{
  "qk_norm": false,
  "bias": "none",
  "lr": 0.00134
}
MLP neurons of a small language model. Each row is named by its layer, matrix (gate and up: input weights; down: output weights) and neuron, and shows model dimensions 176-239. Each number is 200 + 20 x the weight over its row's rms, rounded and kept within 0 to 999. A neuron's up and down rows have the sign that makes its largest values positive.
After each neuron's rows, "fires on" lists the tokens most often at its 100 highest values on Wikipedia text that the model never trained on; "raises" lists the tokens whose logits its output raises most directly, leaving later layers aside.

L5.gate176,139,175,228,198,183,220,193,213,205,225,192,213,181,201,226,227,199,218,163,191,192,225,223,208,221,209,241,184,178,223,186,195,206,181,202,176,238,222,216,197,216,211,210,203,223,231,229,221,185,233,194,175,197,176,205,193,176,229,172,235,221,214,167,211
L5.up176,145,189,193,190,209,233,221,238,217,208,211,197,203,214,201,197,232,175,204,217,173,212,197,217,239,205,238,175,198,174,208,199,233,206,211,208,219,218,211,193,213,172,215,180,192,212,240,216,184,231,205,203,194,211,199,200,169,192,218,172,238,229,200,219
L5.down176,205,178,208,198,202,200,198,187,201,211,193,206,204,229,183,191,188,175,186,204,183,218,214,205,202,208,211,175,199,201,195,186,224,183,199,175,196,215,210,199,39,197,205,224,193,176,230,209,217,189,210,220,193,219,217,197,204,210,186,190,206,197,220,207
fires on: "\n\n", ".", ":", "\n"
raises: " This", "\n\n", " The", " In", ";"

L4.gate101,194,192,175,204,196,229,248,214,184,213,195,196,181,220,166,200,194,190,212,211,179,241,190,206,238,194,217,193,179,210,190,211,205,193,190,192,221,209,216,213,193,169,192,193,191,231,219,188,192,209,197,186,224,200,195,220,203,220,197,187,177,241,234,223
L4.up101,197,148,189,188,182,207,196,196,228,211,223,190,172,169,218,170,234,220,206,208,212,229,187,177,198,202,209,208,174,216,175,150,190,219,192,213,209,221,231,215,224,167,218,157,223,224,225,175,209,191,180,204,234,195,218,181,190,206,228,190,180,185,180,247
L4.down101,210,221,206,211,203,206,159,171,198,188,185,215,205,217,173,210,196,168,208,203,181,187,204,204,212,163,208,198,212,177,189,215,231,182,217,217,205,169,195,157,87,208,215,207,163,212,208,198,207,176,205,205,170,227,181,214,160,177,198,224,233,197,229,182
fires on: ".", "\n", "é", "\n\n"
raises: "\n", " |", "\n\n", ".", " ("

L4.gate83,205,195,184,203,192,211,230,199,203,233,178,178,239,223,214,175,235,188,178,197,195,202,183,206,226,193,182,194,231,180,165,201,175,198,164,207,218,225,203,210,191,232,216,198,191,214,186,195,202,247,219,245,173,189,182,192,234,190,186,191,200,212,214,211
L4.up83,216,241,190,202,215,197,201,238,214,204,158,183,239,182,208,179,214,194,219,238,181,208,188,210,156,220,190,212,216,202,197,197,184,207,225,211,191,223,224,215,172,239,194,206,196,211,190,191,201,225,218,219,192,207,202,174,235,185,223,191,207,210,220,195
L4.down83,196,225,159,159,185,219,203,195,205,197,205,209,204,205,164,224,193,187,185,201,196,149,185,206,251,183,148,212,211,180,199,210,190,181,226,197,190,217,198,208,141,226,207,177,175,177,204,202,166,210,179,248,197,227,203,210,174,187,199,198,189,177,214,216
fires on: "rd", " River", " Jackson", "elt", "bar", " river"
raises: ".", ",", " and", " (", "s"

L4.gate94,188,169,208,200,179,183,189,187,261,208,175,197,226,170,186,211,167,193,227,212,255,182,218,185,199,213,197,217,182,209,208,197,207,206,183,156,193,204,232,197,221,203,178,199,190,205,212,222,232,231,196,184,190,173,191,203,235,196,180,186,200,212,233,192
L4.up94,204,222,219,195,174,203,203,183,227,211,149,219,217,192,172,209,187,196,232,177,211,235,231,187,185,213,200,208,182,223,221,216,236,213,203,184,201,206,207,206,194,227,162,183,203,201,201,202,218,230,175,176,180,170,230,212,227,214,205,179,212,199,197,226
L4.down94,209,217,183,181,189,193,195,222,206,211,210,233,179,188,203,181,222,194,218,204,190,161,173,207,157,231,186,211,242,217,184,208,197,219,189,196,183,196,175,232,130,243,199,201,201,177,215,177,181,220,175,220,232,219,229,232,190,204,189,197,187,193,185,169
fires on: "rib", " known", " name", "og", " rem", "known"
raises: ",", " of", " and", " for", " in"

L4.gate638,181,192,232,211,201,183,195,236,204,204,173,241,217,192,215,193,181,203,194,202,220,184,198,223,236,206,224,192,210,192,199,162,147,175,205,176,205,232,228,206,205,237,200,228,215,220,218,182,233,183,193,228,194,204,203,194,195,162,195,190,203,222,241,196
L4.up638,150,189,224,203,206,200,195,205,208,175,202,239,200,182,214,200,177,219,197,216,177,198,183,212,223,183,166,196,215,210,214,190,184,159,200,170,185,203,223,222,191,236,188,203,221,180,220,187,181,181,219,225,209,242,202,174,208,166,203,208,179,177,203,219
L4.down638,179,251,200,207,190,229,198,205,219,193,220,184,210,210,181,179,182,224,199,209,171,235,190,178,201,196,185,195,194,159,203,226,246,211,212,203,173,226,226,196,97,210,188,166,193,211,206,203,200,178,210,221,190,259,195,214,192,214,205,207,209,187,207,229
fires on: " no", " n", " bel", "ever", " sal", " Lil"
raises: ".", ",", "-", " and", "s"

L4.gate131,154,161,202,228,207,170,208,203,205,259,213,210,186,203,200,207,196,201,176,216,239,192,228,194,198,177,245,222,198,183,210,215,169,219,201,168,195,208,195,216,266,164,234,187,207,202,211,253,224,189,198,180,177,177,199,188,208,190,169,207,209,208,192,198
L4.up131,162,189,194,192,210,202,219,208,207,241,233,221,178,214,207,196,182,220,190,209,184,201,204,201,207,182,233,241,223,178,239,226,213,244,192,206,183,190,206,199,212,157,207,190,213,177,209,246,211,173,211,171,205,213,213,190,199,199,197,196,222,188,184,220
L4.down131,199,249,212,195,196,201,199,202,203,161,218,189,179,193,185,192,171,202,176,215,195,190,192,229,194,215,208,223,217,197,189,215,215,208,206,230,164,177,199,197,51,212,237,185,177,187,175,191,193,214,199,192,214,242,215,180,183,231,201,172,196,172,231,207
fires on: " Gar", " Total", " Aud", " Har", " Trans", "Har"
raises: ",", ".", " and", " (", "-"

L5.gate369,179,162,197,209,173,212,161,179,208,244,214,231,184,203,224,245,188,184,199,223,226,187,225,177,226,213,243,207,225,188,206,196,173,188,184,181,218,214,230,187,222,193,199,194,204,235,180,199,215,223,198,196,187,182,178,207,212,157,200,168,222,229,206,176
L5.up369,176,201,185,197,196,213,180,200,220,245,207,190,168,235,221,227,207,214,202,202,168,187,224,175,208,216,225,235,194,187,181,189,218,213,196,185,224,204,216,207,191,209,204,185,183,208,165,223,194,239,178,202,153,203,192,175,181,158,210,193,224,208,167,205
L5.down369,200,180,204,170,187,210,173,187,201,195,197,198,192,216,211,207,214,173,221,231,173,217,202,205,185,220,216,182,162,199,203,190,188,198,193,180,224,225,200,200,47,206,211,167,177,199,208,213,176,238,200,164,160,236,212,207,207,203,223,215,236,220,183,172
fires on: "\n\n"
raises: "In", "On", "Following", "=", "After"

L2.gate590,211,228,213,180,201,165,199,201,198,201,208,217,189,204,193,206,220,195,201,178,203,183,171,229,209,253,179,185,191,235,188,178,227,204,198,198,210,199,198,214,206,186,187,189,229,242,204,189,202,177,244,226,181,220,158,198,203,182,201,183,182,223,190,188
L2.up590,194,201,193,187,180,197,226,203,225,222,198,201,162,192,198,234,225,178,178,203,226,194,193,215,215,194,221,211,197,201,205,199,205,197,227,209,231,226,206,207,204,224,198,228,216,220,193,179,214,221,195,233,176,173,197,172,189,218,209,160,170,205,166,187
L2.down590,140,219,178,185,183,177,219,210,172,211,209,204,176,185,178,222,240,240,187,207,237,226,184,194,177,211,205,218,205,217,225,197,209,215,227,208,203,202,210,207,220,229,205,224,235,218,163,197,233,214,191,242,171,193,226,196,213,198,217,189,189,203,213,204
fires on: " res", " ass", " cons", " Ass"
raises: "ign", "emble", "ort", "ump", "ervation"

L4.gate548,188,209,167,175,202,203,221,181,211,215,204,225,196,231,229,187,175,170,190,226,171,182,216,208,213,238,197,184,196,219,208,203,233,153,214,195,243,232,219,180,221,163,193,195,194,210,205,167,200,240,189,184,181,226,206,154,215,190,208,192,197,197,202,193
L4.up548,188,205,173,212,193,207,225,208,211,183,183,192,173,219,203,216,184,188,232,240,223,196,189,211,205,225,225,193,192,195,172,193,198,213,202,175,189,192,186,197,211,152,210,220,227,238,195,182,213,205,237,190,172,183,214,191,188,199,196,194,187,200,212,196
L4.down548,206,205,150,205,173,220,195,193,233,228,204,184,170,216,202,192,233,169,210,184,176,191,197,173,192,228,213,194,183,198,186,203,196,206,204,174,208,193,215,202,97,221,216,196,202,214,230,211,206,260,193,168,186,245,225,203,197,212,226,222,204,225,220,157
fires on: "\n\n"
raises: "=", "According", "In", "She", "|"

L4.gate290,174,230,166,176,199,223,181,199,182,190,174,208,199,218,174,188,216,196,172,202,207,198,179,179,199,208,214,206,207,226,182,181,218,180,240,220,229,227,192,177,180,181,189,198,186,194,228,177,183,185,195,227,187,179,207,206,193,212,200,179,196,222,188,214
L4.up290,215,185,239,217,202,173,212,202,175,186,236,193,223,192,201,192,189,158,200,219,224,165,191,200,223,188,224,202,203,196,213,173,190,203,193,193,192,178,254,183,221,187,212,211,196,220,206,187,202,238,197,208,183,198,184,201,197,193,205,185,164,251,237,198
L4.down290,223,243,223,201,200,188,184,210,202,207,197,216,201,203,241,188,194,201,186,164,243,196,157,180,197,147,224,220,238,192,176,188,195,184,205,242,216,198,206,165,239,206,200,210,162,214,185,226,181,205,199,232,186,187,184,167,205,201,212,214,200,184,164,179
fires on: ";", ":", " had"
raises: "ices", "yd", "cest", "amic", "ically"

L5.gate8,200,184,189,220,201,193,225,167,222,247,212,209,221,210,220,182,206,187,193,197,274,198,203,209,178,187,240,196,210,212,180,197,189,200,173,183,208,223,215,227,214,170,214,216,183,216,236,172,185,198,225,177,200,204,196,182,237,168,199,232,209,211,200,181
L5.up8,233,214,157,213,199,210,238,182,205,196,202,187,205,225,205,185,186,184,213,184,200,180,203,214,184,181,186,208,234,215,208,193,221,218,181,186,210,212,217,201,212,203,197,208,189,219,233,192,186,177,212,160,195,248,210,182,214,182,201,207,200,191,200,213
L5.down8,192,241,122,216,212,197,207,202,217,183,177,200,196,215,185,199,182,201,214,198,188,178,180,182,212,194,200,200,222,206,196,220,192,217,230,215,203,202,187,182,122,211,198,205,187,169,183,210,212,224,196,167,240,220,208,195,203,191,215,185,206,166,192,215
fires on: " Mir", " Ger", "Is", " Is", " =", " can"
raises: ".", "-", " (", ",", "—"

L5.gate480,189,158,204,195,178,190,193,209,197,189,207,199,204,169,210,197,239,180,185,202,225,219,198,212,218,171,225,167,175,238,188,141,179,207,196,157,219,226,216,205,212,208,246,201,194,176,214,205,195,192,205,205,193,222,233,185,197,181,190,213,201,209,220,159
L5.up480,196,203,196,209,176,201,209,222,167,192,224,201,188,146,221,217,243,187,182,210,183,211,203,201,196,195,182,175,196,235,198,158,194,225,211,157,204,231,209,192,216,232,205,214,205,174,175,183,217,181,199,169,215,233,212,189,162,170,200,208,199,180,241,164
L5.down480,194,243,200,191,216,221,180,204,214,188,202,204,161,182,182,221,195,231,226,198,192,199,172,222,218,204,149,209,203,183,190,215,219,201,211,203,160,201,214,208,51,200,181,192,235,191,199,219,211,181,180,205,198,203,187,224,179,238,206,195,210,185,195,220
fires on: "d", ")", " considered", " divided", " listed", "-"
raises: ".", ",", "e", " and", "s"

L4.gate485,184,165,199,244,212,209,181,218,199,208,166,186,185,195,220,218,216,197,205,192,259,214,232,206,204,236,230,174,204,202,182,177,193,207,161,160,193,180,201,177,217,228,205,191,182,162,227,193,203,230,183,190,178,196,189,204,191,193,188,198,189,194,222,206
L4.up485,190,180,206,198,201,215,147,221,178,220,181,182,181,190,234,199,222,189,189,186,218,213,254,205,198,207,238,206,217,162,177,197,192,194,160,184,168,198,209,196,204,220,189,185,207,155,241,202,199,211,188,166,192,231,195,201,178,185,179,203,196,195,199,225
L4.down485,211,275,197,181,207,196,194,196,209,190,209,195,199,207,223,204,209,224,198,210,116,196,203,166,195,168,183,194,183,181,237,239,201,189,238,232,202,195,172,211,32,186,188,216,225,212,206,191,209,188,196,208,189,199,205,204,224,216,209,208,226,200,196,216
fires on: " Di", " Rh", " Bo", " di", " Ni", "ü"
raises: " and", " of", ",", " on", " for"